From a checkpoint of a small transformer trained on Wikipedia.
Size: width 576, MLP 2304 tanh GELU, vocabulary 8192.
MLP neurons of a small language model. Each row is named by its layer, matrix (up: input weights; down: output weights) and neuron, and shows model dimensions 304-399. Each number is 500 + 40 x the weight over its row's rms, rounded and kept within 0 to 999. Numbers have three digits each.
Before each neuron's rows, "fires in" lists the words (lower case) most often at its 100 highest values on Wikipedia text that the model never trained on.

fires in: "in"
L7.up894:534484458485440514444499493560450495507447489494522509533543424508438540513528446514518550460496599502524467505485479617445574538560498442554477533531480511515488551518538488490568511526504506493457555493495496542464554559545493538521473535561470445474469581495607486520527487529455512590
L7.down894:447569383547464507487490499468468486448528541429495458446519492506515498549480530458475530481502477573473545496524451551496574543517527475514463544526476482460476499583512459485536458589433524420479499545480514449473517525500538539571443466483581427569523538547481496548479462538449491524

fires in: "after", "when", "during", "since", "of", "on"
L7.up499:440537510608503455517536419465515359508423484467473519543517550504473472465525559456473430463461508415418504504470456466525468473511558493550532484491487533533519433562502455479502455524486486487501438435545468474426454523466469512501491516503445515499537579504424491522445539456472507461
L7.down499:491470535532483466475455528523486558515422449563549467511474511486441513522518502508486496592483488531582533522509443540461462463417403493485542550534492508501523514523459531501491584508461470593599537495577473463492493460549421470543488546459515512512474553496562444504545472441554427556

fires in: "an", "you"
L7.up1323:495404493482453540493453492544542511453534454557514532479461430565493479451482460523503473558506540467447517456456490444540514503507487478511513523543535491532460487537498484445434535507473502435475487515420500496503508536494521524480479500452493561456456516453470546417543517477539553512
L7.down1323:458490454432452511430534553452502503518418531494495481532508537536522472505434541523552557507527538536485485560517500389473471490547475521486534480536530545515470531505502550557453503500501524419571521509529481528530440487520431470447544482527565494430463473468502534469410481489501505455

fires in: "was", "were", "is", "be", "are", "being"
L7.up1993:455540528490533487531537533495499502484553492513452573413495496478564487499507469513562462515508499492535508479490502489542496530572514418491529507522495549504486470481551561507460510533553456457501465538450478550518525497463568495459482579496527465453468508506516444499522475506451506474
L7.down1993:481455582510441507473527487485469463477520488489518491429443463466552515502491407476531488487523460499469540514493480523516476504473434483444467451491536539481384509440473519540488499518491514385504549475488435584504483523480579494456546492519531445464584480439516416451469446560469496529

fires in: "of", "among", "are", "described"
L5.up372:539507523464462494563495448465505451467538530467537452512510452492532510525514495494578477478544428479534445491486464553552583613484460521506504456534522525497516440538446555511433538475545490528448474452511502565511463457538463490506506480520491442533501421469588544466521472539446545485
L5.down372:454511475471498436542535445453509571497540547542508474515427406510442513505475545506470436536483455439447505491411418516451492525519505511535509522490517597480527501473451483580484451517440466529540501451495492498537489487474471462477513511597527457507505480520532499545507489521485424461

fires in: "a", "an", "language"
L5.up888:513527533547497550444540517453457497524492505409601572477504547541474446485558515546512601552527521525552560495502489515475527525477483510521468430493486495463433553550545512479552502514503464519533533477516572564386471543442489517568535494530515522515450452534470485407513475458512446572
L5.down888:519446497542548517484473496519487517458523469490480476540515492543511514574528560498531450540503466502523552529489526525526435547440474483451539449503524532543491542488541524567504467424531508513468503517399545518507518505544436554520503460525554535456478495441571456611520560539551481515

fires in: "at", "in", "was"
L7.up552:483486514497519451516519578520472511525571493518490603494526420539487442452483419534553510500453581505487557438519508538543495479489584528535515512488455542514458502495469559500533537464451397531506545509451521479537531531447604444476517526473523480454475527396544497555430557530467582498
L7.down552:499534565545463481495581509464448482493500486491534465485570529495380492521562581495452454470484448439508413457435434522476470518557524435477523453471514568514458507531438511465551518520501427472524555492534513462562511487532562515440495566472502431510563510497468500530526499472463516445

fires in: "the"
L7.up483:513525520509501541542451485489482523398548552474483418538486501493462547552487524512529516519466491491479553523551498486501536507528466575526497501441545543483467467540469503498521455452522589499485456482471456495491481602492516482471571523540517473493522472601457565473529469527521462517
L7.down483:447475438517509466529454516536535563458463522477431467516477490489477494521550442491516459499501458536475431552494480473548508471485535600518506554494417549468458497456493501483604553542534474546545497487558459443543445488540490467452463585453508491495518505524521494508472470469504445490

fires in: "was", "were"
L7.up1636:525430507492520490487510512512448504476435551500501501510493464520526525502565465514503501469493512577560519531474510548510553530481490507457487500530541533502413520456509561539526499528489535408530486503468497457384504509523549469435456429463539457526538455414515479523530475544404517501
L7.down1636:495444537558462475452558474454531524548428559482507449489494525505441549551513479528529491507545508539478509536479428531470576552489501518483573540503553519616500417427495508437453545457513513501449450474505549488455507610493499487482506484522464398466457499437528518539521518480530539568

fires in: "and", "but", "which"
L5.up989:473503506543471531534484504529503499527482448455502514440525467546541507507521535446534558469501515505461484460541522479489521506484570506513551467495436523508554565572538443522484549471491552485560527421487442437514549459519513486460502500485421464500470542499501503468547575475537465576
L5.down989:447501550465487467445459476476474536445453589442459505507432489554436424483578541489501489479445507499567542533477505438543443476523500470528477516551488541408485457525519451525471503437577539506511528490487526437462500474472461488446455471520569503421516443458422456452531455479482570523

fires in: "one", "three", "1", "3", "10"
L7.up334:546525497469528541510476571522502488478529573472501459479492560517535448466496507461519534510493445498506504420487523570479538509508444495468460490442454443521531469570511504493462460447512538547520403470450490539521532511547508539461483528493475467549500553442574417474509495437464535531
L7.down334:452470462592519574499538467442539486545548476481549471480478506564516506500534462480536561511508491564491505535492469484512457528517484480496522601426544515528501450477522516517478502484474485607470478487477481548497529521533485475473451429484493471440533504448461523519506518507500513526

fires in: "in", "to", "into", "of", "from", "the"
L5.up1099:469497518525475484416545461554479499531399500454481427570501505538524484502472578447439495412522535475487414424499555560518551509536416516460420501453510511569537510552506535552460461571485532498460487480439497498539570483517443416527493554467507499461490491472490509514497453485521486463
L5.down1099:440470481534507480434477482431463447477525481487506519595551494512420478516478546486521442499619506534481497514533492539479491575479435490526497482425522561538468532462494476484512520545490496534549489454448469480522516544523530521439385479513442543571535446529545471504507416486510524497

fires in: "of", "in", "during", "throughout"
L7.up783:456524494482539488464537540465491502499572518519532465489434462495523525478577458494506504470555536571551481481539448476489497516525526508469478496529476464541473478511560611644539443563422538478482527500498502531485538538564532501506487446505504485505451468450492529499423592539475502467
L7.down783:502502503495529452399493507510535447525534504576510521497467493535510474479538499561503467481528474536520449507531424493521449484471575532504448515511577507497448454499508532517475511483530474494533469474540531485523547527543537581493509479478536476523449465491509492582528510539552387504

fires in: "of", "in", "a", "for", "nadu"
L5.up603:491437459513424510471544538477507456498413432488493498559498440572496487468452442511503489413551426431510441482487463546510529530442513506502419497556446496503462556466472482495503496577538518524498476472459506500512454450537455488573556564506539475480547520487514525487548473472586464427
L5.down603:493514489459497513503466503525516479482443474523489497504486515512472523510506520439548464507501450473465484606491479557480505570406558458520456454529455513457473510475488493483461514484561513500420565574487493482455502494510458481591455533527477555466481442514515486552440511517534581493

fires in: "are", "these", "were", "among", "those"
L5.up1860:513517555444530513462531445487482477488504563517452500515514509431524508479470467484542436519544479537561504433476502459476458555492483457524471464570503463488537502513499534540453529527512454448452502507484527520485501485557583528529526606506469495416491521508532556496519516536501462536
L5.down1860:505556532426465473488487552479429520441484520540482533507482474475554501517531459564526423515515492444518521488503531499464456512493486572508485529582528536459527520462505505610502471529547409490516496535521477506509473495559524472497566523504501458446500483492481540492518438463564458490

fires in: "is", "are", "were", "have", "was"
L5.up853:482522490540491489490555487517519411498557454525519522499540542531471502479453468525534544567480515447503488517474543454481515491482443439437520524448504529485416476521444469458476534500555466476508491427520485489495512448542504494492491475490488517428494504404469550424462483504517529457
L5.down853:507544523516502496539514465547569550497398520478575487469479481515502508510447498505521558575451498533420515553493489567524525528484486499440476524402544549494519464415516598457453527417429495522473476535446485509434523551466504438501499490494506475540472501447570471512557494537529515515

fires in: "where", "and", "a", "as", "of"
L5.up1515:467470525515476449468542556469474461468464446487451512519492498551473503535555555483521471514549504495447455526488524513486585486441530498474500501492473530565524482502497529543459572493519460535483502527440456551502491445494518521581511481500526538451466449495493461492468583565510468612
L5.down1515:483443475499488467454455495487394496495505515460453520482512573547567455501508488451531460511449524472546489531435453527511511519572540494514492487582452483428509513553419539484441518510563563462476473487482540470533459511473573580491526499484489512462562480516462483523495470419538555471

fires in: "as", "for", "of", "segment", "to"
L7.up846:507523491563498471510489509549482428438527467576529471622488514497486530563474474450483476501511539501484500447516457550453534489510556518446507566389454579507504541469503528507517495525530474428491504494472472557491499431545481574414529545583488502505590470483590562482531473461539525454
L7.down846:482529430480523495490489467541473558507534558482477492480548574544491506483582451500499529452519561510442518553498467398470506482424436467507481491491481504504563478476502522471507497567469492440490499526549471537453592521524456550569441481483558472505493465521507472500445473479483498511

fires in: "of", "for", "began", "in"
L7.up758:473538460532459538481445480548502471610431467494505493535453496460452446522460543479513507484481490444483468525452439500488482534521447462524523525472492464488492546539483508515442516497470458511457480492519455477465464479526475400501472552473524507538536550519553506455476493462547477496
L7.down758:512514469487497467498440462475480484524437492523518514487432547503489529514504502548485545466503438506521502500481445535531495493497426475480523550508529603474537514515492473510466489485503520493474489468439496494460553493472470532517515512427498487562538525532536485482497523482553552472

fires in: "to", "that", "which"
L7.up1965:552422475535510545481562543457520434492459510554477563448532466509512511482523538449489489493488420497566535550566444519533505493480501479418517480519487429490523463506471444511518528540457497542466443447531602500485547495505447484525461518514436456508498461429515523468508563486502512531
L7.down1965:514449457508526532523506499542508455417436492474468506561503502549524523559519491483548513472512502526487558482552526548487538536460439461444589476532551483525516451476469499457474519492498445552570508473505510468474439481544480489580551432502437484564524503410506470456539554418577524493

fires in: "was", "is", "are", "were", "as", "had"
L7.up368:460521563474445507430484478477520417493520498539412533487440537450438472481566464444571502519467477503498439505469509472529514443466529527474515427543447479519507469497495524495517588490465468514468506530508470502443491421447505467488545463459497528507474434406522518531457467488495469501
L7.down368:513483526506483493483493559508543520589533515475527466526524498442481488536483520519490505574514509479459570499514468464481514482451518546529520563521578461404536474493523492460460411533461468502457537527500466562489469529530488510507480505561504520485579520564537437422468474480445582483

fires in: "well", "this", "before", "to", "addition", "byrne"
L5.up420:459472535537568459509511525521477516489432573531510486466510500578506467498601511500532511474418480512496462470535503477468506468572538531532533485507407512541511507504474476472476584451474450604467549513551494520564482550615568527567510404501511454454535534511481491505434513478500479486
L5.down420:415520479535475507468464460469521500527518522556485530484557458504502428500528546501455516495539522452478560537500498544493448476506492480585532468498466575509461534557426527489535518512545528558548457523536485527514556503586521498503447492487515530450531533484581471526471527599520470446

fires in: "a", "i", "are", "d"
L7.up705:439532499557469544450490455459472440513468461468496474482510503500463430533561424510484462525521495539548538498473519452494493467492459576536509511553558497512450492536522586446562573450496526469531441468455463487517516390477495517508525466512500515553452470513495589454482526429515516497
L7.down705:546516579520425557479506502530481434525548510505513547476515480533543477489447460512525552441474496492485505521484482504433465540587488441562525450550556573483515437573532484500420490448512536485493498535493514426492454558447499483477494487477516555486568512491501498511540516500501481507

fires in: "and", "of", "to"
L7.up1736:456554491499508500515521480530547523514513552538423517469512576538485548455526518544509528495508541532532482513528500589520577472510488533545451532494558479529500513499545521555504496529538461480464500551533427506551461491457529516451585524493565459495503470521474517514422433513421529539
L7.down1736:489419483481522497464424525419428497463482555421463421507580492489542460484483485490619480570498527458457536546514493493481459509498494489470509502480484507530493482503479528514520448483503464506534473444460540502452486502483510437576468420452443497549543470521469512516507509473496407486

fires in: "to", "would", "will", "not", "could", "can"
L7.up1006:455444421534481538566457456516504446519466482442491524458548448556527505493514487490563517474517468493448565473563513475491509447526526508478461495461526519532532531452536454426523479482528496548428497499469541473544517517484428507584448562546477489604512482432529492443510556546503512495
L7.down1006:486537468481549488576491511553519490457425536483494533474521531608513444498531512562517482521541495548503559541511523528488469445472441495464428500451475538531513450517541476515558452407440461507475551472440539517504538439485445492468465466466477459518524473480552493442477553525503545552

fires in: "the", "after", "of", "during", "world", "by"
L7.up1609:498483463472474518518518477387479514492478489523508498517530504493488506439465547466506470459514523459437499528525505497557508538456528566481514503487500487461502496545546507485528456509390508575513452448600516464558464550552417524516464468476565471491489547540560461490446538529575511491
L7.down1609:493540538462480450475429509563544455542432557551511549514545544474515459500541499487442470424432470526467514404516433493515414475578470508481506556532523514499443539566498461519496518474501480486556507450520536481510411512579548469511556493533534455418476506475602510413484525520606541456

fires in: "at", "in", "re", "1"
L7.up1531:466465457595509485534481514445554509559499533515579428476449481565471522477562487466531558451484529420480532550501537519560495541489513490500397529550473516569452494467535444477519495495511517506415473444522463454495543561454510461483547557589506553459488485497535557535535478465480551505
L7.down1531:464557437516486476450520431462480469522535552524515471461492545556501598504498504482534435498531479487472421590525481538475527429527462545568511468494410556483576519520458465447490485530542515480581476471514476494517472487574502478442506528460542489488460525520512462482523435568497450544

fires in: "of", "with", "to", "into"
L7.up1978:539582489508556511477570486519545423500517510450476513539456487462459526473545495545541511502537464460468524469525440491492461471449474561455471558492510518527469511512561495505508517561447445515455461522547440472512516544473494547498534464478460470451546487506473527502499527449477475477
L7.down1978:437497486494480518494466501463501564440556538548519576491518489455406553441488586513561475480502459454484528507494505524424466511599484476540512511531488484490565452541455422506512471477474591529516543408507517506482568544514463476550455448517589526468524516461560444479477482495451462520

fires in: "a", "in", "any", "an"
L7.up1982:442440466480478573531486500352565453520440489501526483574500547530556485525558467464494429578509508582514609493511475572508570511476536557530466477494487528435559469566520452526530463500447458463442514510474541537511472536450545506444532477522532481537477529499491513550577478478480521492
L7.down1982:516490604513570502544546505476570515539487544443548526462500431474496530489539501506514557472463528480527422473516531512597498524498486418445451493477439488488459461442464589468436494585536439479526489541557445547468470493513500494433538511422554513461535522493488461455479523520528488450

fires in: "as", "an", "still", "asian", "upon"
L7.up352:477508533474567518480523482474589480479524502545525490507542469526476529531521586531529464568581566475476485503493506552507434510492521526437475594498508498492459407498499534507601597514449432506469458571535485529538509506498503465512528520497499590553519574497497536506574473508460520481
L7.down352:493502478525518516495485474491516473517468482447522500397501471518473567542520472511521516525528466562507530497533508506467520436523501548495503503532530474481543434475509486438522464519479499475497535546505515589461518514459490423497508481519515479430480447474496479567615516488451486482

fires in: "to", "a", "the", "no"
L7.up205:502524485465554537524426528514474517516527553500445507489521504524505554597494529484574444629519480524576495477462498458495477482457498470461482425527581537538503489451497510534516429472562465510503536526510451566485495435456590470477517487480468465514537472516525504464509494526557494513
L7.down205:471449487494381494443473480527456488444482528475506484524579500461475541459495501522424526457491550511577484539553438564497573542489523565514480548470516477526497513502544568469508460506541498538483428465567507488457515550441506590513486501468483523548447448482416460505474466473558549568

fires in: "has", "had", "have", "having", "not"
L7.up1400:387470551448473453485523510550577484482528564537556527533594459499463461549459508446607524500505498470445464543463504473540572442484418467467501449521448504560542518558551487552489499498545476539490423549528470489518487497446516491542499528469475552478518459511469600530442525456524469468
L7.down1400:542415495552451486504550526520508518488486517511493456419483489507492483538453495512586552481506478476486512584506588551458525520544405457434499551490573480471508513467541522493427480507443514525555512598506506527498428539480421540529500487521459579505506501462497525530495489501479570541

fires in: "under", "at", "to"
L7.up1000:442534521507502467517510521442507466487446481494487486475406518474522505540455530538480489459445440454525427503483435507493493470524415543490526503560469509552462478512553524499555467515492493427550549558530438566470544512479482541451449425459475493525462515572417582521469467525436548472
L7.down1000:513445573447514496468543464571476545467502464462496495597517476539584525525497458477536426481516511419550490465561540494515488526386579479486478459528527479486540437518538484530516581483544464517520464436527527459597506545452471427576477489464568505430423502507554519513584502479531471520

fires in: "in"
L5.up2237:517510484439583499482537425518462470554497523538534446542526409525514473469478482495580485580493542545506473576504493558535502480534583485496418576524535400529526463486498435585558481447495529489374497432527483490493506472468396588461481537527541493497480600449435485437469505456475551511
L5.down2237:514464462485510571500464486438482490514535544495507600492522410513468486609502459463521499399459465564511493449408470523558511489539543469522473463486501479420512463531453526554513539529507493456463469533502501495526404537465468470452499558483494443556479522458585558492503480519439472508

fires in: "and", "where", "but"
L5.up1601:509463470503514498504503505485494485448498499516486493462532504488562547475489475488515483483452554466552541466523496515465581449549500508554471500541477526447579543514512544498523560571488504465532529506546555523460490402507463485412540445470476492460440561479456468528493503511486551546
L5.down1601:519524586427438420504476526539496498450467516481507554522548475536546474460508490552460462471528546537518445611529492514498432540477518430530462557475433494482519559491495485590464485449482531502489453390481551505480498527497551489530439495544479530535516407508474507577547518494415436434

fires in: "the"
L7.up17:524519516465501466466495484543476515467523496520440456479495492557538459465577437605528452516551469419458525531484502464482475496524462502503496549514472549422513505492531494519498417435446493524530463494496513513481484476474506542536492549482534456513431485489520496499511442524526422528
L7.down17:517490515485441561495500508457506525509466559479479498471460522519503517459494588464464442492466537570526465520426488426473505522511468475509498433551561503524476462448474502544521474504546461494451509519516504532500586524539492506569412473447581462460539478509503448504447555462500462516

fires in: "at", "to"
L7.up1756:476477591475458448545480483511439508547510520543532583458546527548466549513506513476450487531484519484516483432477468491590540548527417488497517528548447553477488488443479498501554539511497503466539551506599446634542520480489456500587452491447569512417568552544516431474541495493525581503
L7.down1756:525506504531487556508531475513512532573523529513559590463495468584501537530516497521571481452516508461576452479518478511490515536547570447532520543501433537475579472481506546515579454564437410454550480485522461505500487452509542479544501442511494438519449477462527502515484415548547536511

fires in: "is", "was", "came", "result"
L5.up1762:466492509506492456506525472443507470489510439468503522513556505449462449540523491487498495525521423508507551535499447496523575472481526503469560600491478477488588488516438527492439518483449559458475449563484482492542555543498477395527518518518559478477489583562524546480534539511515503542
L5.down1762:503484487628458494497528486528523467528532509512557496478533512497434523543524498493528535532430540497481528472492465424475461494513572519469495453552421505559472511514492505462497479440541512532558554524427520502497562481508538573468519459517496459471546470503484557457444471554517496485

fires in: "can", "could", "may", "to", "would"
L7.up1455:483461553490459513503599529449547504519474491573534543382463492562527469555561480519525489517496499484508528496533480524530605447501559490464526506532422492501457532451485478514494489525537425528455566524513520531515440471579467474521519525518496471475515449482462488429581472460563508461
L7.down1455:464484513480513544507519519490464524501472474492502434478500586510479565572554505533492524486482559457471490577444370524474505407518485479486474493436460547526550497518545496512496563547459429443506528513571512551480565547539522472478511453542459415538510559487529548465537495470402539596

fires in: "such", "of", "to", "in"
L7.up954:433440409505515558439509569508452455463524531538440487424528485503586484506523442533502606430494494480503582474518454535473509462451502494522491499512565525463491445531504501410533495513493503518549504556494507500515496461455460532391546535421467515531435549463470498430488538477574517411
L7.down954:489502530474520533487517530506541514554456480458516502446528481575473474523482493402481496437482434532479502555512462491486471561472498463458491518534555474499507542511573489557601409505536418471479523474543465471513517513542592496499430414466514507500519514465499453557444564484517508549

fires in: "of", "in", "to", "on"
L7.up1030:482532592524528495500491569508446460454514448480493523566545511511431517410432511560493453510538534477441526490508479489523509518513512496474489534490529429559483522504491551497510524526473538437510505450470495495475490523495473474481469509461554566477541541476508494580507451521484533485
L7.down1030:501435524445455510479549450469460493530423486545495506503542529537583460466518477481454526467547508541468472521498483476440457515491496502444385502513519504441497476498516500463549527453511518519539531549562535464503450556540550556492478493526438462519437521484486491487552500500473523456

fires in: "which", "that"
L7.up811:511444444461452522502501522427483472541520543401453473459530463468440469564428464515515497519526499522475462560491523555480498505547498479501518524528471469455471560488442438461519475440522496486521494515546517440454504451474454492503477483440432450505556506515473449463480550428483467520
L7.down811:517587544555489480480479508574583513545462526505485537511490571520512534471526435448465513491565472539523461446530499472451448552476450517460486454467467530457544492531501503506527505552494462431460522486511518484518521539517572433579457507472446541538523456454519529491456487501512531454

fires in: "that", "as", "who", "it", "and"
L7.up1429:460503494483514461513406523464486524454544529521456461451502482514477446484491427495544504515471466461479527484447465486517500544488459493514500514526567502460618476501459558490526466489500451510416457513561458488439553413447412471457496509486419501580519459524503451418493453450434531497
L7.down1429:493478473507521553474512487486481458497456481469455550461524405514514542493551514528514545473494476552458495514492525528472485538482512478531435449466512505433483501465513544509455574495482458520463487507513459537462550557506462545513571397536505551507571427417517543533500472510483447564

fires in: "at"
L5.up432:498427525522475387475448492515493535484523481547525498553524574403481471542462503482474525496479436436553535532537557565489512450550552480458510566532507435586503445480476503511446551472473512442593532462505420476544515474508581484490476486526479483444486525514495462494475503456468553470
L5.down432:488489514495505494407460523520426544504437490518478563453469571533486549502551524424451454469495477449503476555556549513450522532515554462488467488440555578526495413548433506463499478507508463468498507478550555526539490504444563442488503497557462517474519491435445449584466411443465486498

fires in: "that", "and", "as", "but", "which", "during"
L7.up2109:514456432434536441496485480453499468510519467531489478513519435501533453509481574458554527444504471584536506531449477473465518512510517523495550522513486438539507552448474496489480562542497482603518442525548475481441619487453488477474591492513515489505484454479473423492530531509485583516
L7.down2109:522422491441414512443439550528489415477472514489493508480446464551541539420465480459541508541452501485494503518543528559509465553530442451571579478534526511466509482485522483513494460445542548536589431437494547490539541490413440513508501442499528551530487503555571446551504516456555525456

fires in: "in", "made", "make"
L5.up472:523493517479466520477454514513526571552495523499481469465538544490516544477486508491443543505445534450430442522508542456499536531491548471498548516538480442521440514499470489436536454476463566502383476469419502581527529503495534504433484482535465495515397505444476470495505486490510449502
L5.down472:465518417510526498568494497491622493510453490476496538528467484491484572462533562527493517447505602576526512541494424562509457525592566442506455488503472395526428532530471480560479502458438502455558467493477518414541508491605457557490486518454543467546482544531438472519496509536445469471

fires in: "of"
L5.up1420:526514586502517482448495448484424502560481477562527489566449500419509458443521502511558501522508459474535476462501456541534462514537615464534502566517470515542505528513506497523541465547488518505522468504587456529514515528528546529466483446507537525475393520452460514458413512549511462456
L5.down1420:448488467497469498471419489533541514534567425506503490518486568553465502525481512468498488472459511487484489526552398456484509484476435464500458452518483560477506470521460531521443496487478406560569499455552509495485476521471441479535518512420568500502503539552475549587406444504534531488

fires in: "1", "a", "one", "an", "per"
L5.up729:528523581518497464504467463459503491502550526486386458505504449521474488552534532539551471543479459489502460465490572563498556547536517602491534522478518521495480526500457558512556529479532530543515455537488502527479497529530541497486549503538503533546441502552555484461507453512518445637
L5.down729:454492555542465546505458488564570489490492465542521482497558468511545443528527512525565529555514490598503552502517444514543421524484552469516423431511561616593464481579513516483554529532426515510506427473505530455500552476538476514575505501554518466472472516534489497486481564502482519588

fires in: "the", "a", "of", "with"
L7.up1867:482546540482493494505507583508448527507488543560523558470482487474557560459509467521574497522492508539428461481502491475512479462481526429504448522499499519459525474520489542516508486533494474490439460527469530518547465556475530484473577494559464480515484443489493507552401472478536430534
L7.down1867:439474528478515508532459468460487518462493474486545469455460472574516479478495440506488497495481533534459518511510540429469514544432466522476507493550524475536501495454460516536517546450488529558533524475488536518473557539500539542512483472484589477473511528482500480553448514490432575571

fires in: "which", "that", "who"
L5.up1058:489486458497488508552493538551482500545470479480544535468497455547541515476565488506508486491496439535463448488567478575559487465450512435490581503482487524488513454445514485482530480524479527478519486509543578461469478459450460496548538527433500477468519492458429543529549484475533503484
L5.down1058:468542508521482509495459527526474467477458467521491550475507534535523477483475469447536523513558459557546469537565495486471529590585430518509474535484466534502516492468498469395526437552519497484525440507553546484502531497483395486436495510456455527552501490446435501489419462450566458507

fires in: "at"
L5.up926:455559537506471466540506458458590485492567443496607478529504462558540468535481548520436542507456528542452559544435493541530508489555542513497434519503475521528494533512470465487528545493429492512517515457514509468482577553573550525550394523435508548466457505447529460473478457418497505536
L5.down926:426452548596461427544498447544433517503538469512456481546437505529486486477496554510474499489396485422521436582517527534498545519515534469484513473438561463455493502492502492470493524441527474463511515495534423504434549476421562482457571500533458469513504449477469492496535499446526548525

fires in: "as", "r"
L7.up895:487531508476473493546575520545561495514518523466529502507549547402496525558505439507501519489530504532518538507513445570503503495473469574468518466528414512500535433525527473426433491502544533465535441518558428530468534461515566446499529525512590502565536554538475493505557533449512561454
L7.down895:497462434513404468541555532520497456487503445466486487544616513541484494528540534545440479462483521526514486503488582552466450548503485518480561483541476430517450490426538539550466497488529576543550537457541428574487473513455552523511523484514518447458554495508511488544513446505420507493

fires in: "was", "is", "be"
L7.up1618:506474537523521415490516494435525494514480459553527496517442536502554502534520447516482483557493542545539556502497542519533501528495383501487565536554523569501493485532472488498498575497542484476426526430474550508525540537486474550515566479581466502408538549480495443566561491541432489427
L7.down1618:538464515572465579436424495508480489494525539469493509456537511536486423486455516483558477501512457548521461479479506542482473538471505566493440512456530528516557490563579487450512456436477490407521537543470505529499483553480481541563508511557558467540530498449536561541537430482579521533

fires in: "to", "0", "5", "7", "at", "8"
L7.up827:468472493500450502507535481545541542554483555538510497442497484469481488531457547438528442555480527499453542523527488529471475446584491564470504509503494521458452500520589490564570489484479430491518480505502521433508530537543512509529528444478553486490466460517469457504492503456476471541
L7.down827:499533553537423532513521424512492512487494560467443543517417497550512476533443534547565518454554441439434540564466532509484501473461508495463500501524525461421490526515455484507520495580518503454519482434433432509520510496482508478446466533471510509451442517534527437512454488553556558513

fires in: "an"
L7.up1850:472466529464487555467343471517551439521552496538506473541499441520530519607566516513540459466524481560431571471452437514595530521556541417470503513516506459503469504550478434468531469524508545519450475499509570484479426518386541442463577519480537550578481541482545544460452504482521470526
L7.down1850:445565510425466517500482458527582498524541495505482552532508402492461578556541501436483565474488508434507492626474529455545487506497485547474511501533446480535428479419497526557472470456478446458503502481509507528480514527482510502499521466499540483440458445426548499481554447526514490449

fires in: "has", "have", "part", "in", "been"
L5.up2060:452514504514444481488541456464447465498510495442529511533506529478507495540607529492499501472451508422561574523527482500525476526477480491513413447570507482518464516460572526512526574470428460510431449480527474554509499502508451439473484535472528534527545553496447532541520490488535559455
L5.down2060:521481519508526474512605504535506514421480523537528533449482476477479560447398488492465478517426501463451534520526548554530517484518497492482483451475527537511532554525488444446484525525493537525459542464480531535508473486500510472465543452546502541498501535495520502502503455516539479597

fires in: "that", "it", "who", "which", "what"
L7.up1873:465398453484485496495508468504532516522494497534539525508457493566556467394506462464584474469532510569576505441495577518502419465550539510472503438477525447504570545489554541527523466550420458498482523446563425459483486554467490497520548553504502506485514494500526480451539441494611535452
L7.down1873:465489435537503489563477444480506458563511498470426553506511514561490486419516516524496391443515485562513437479506449483515476507519483417524525439471521497499555542532473505485479473503549501415484505502539533475421545573546499539488513499499508467475542458505503606428503521454548484525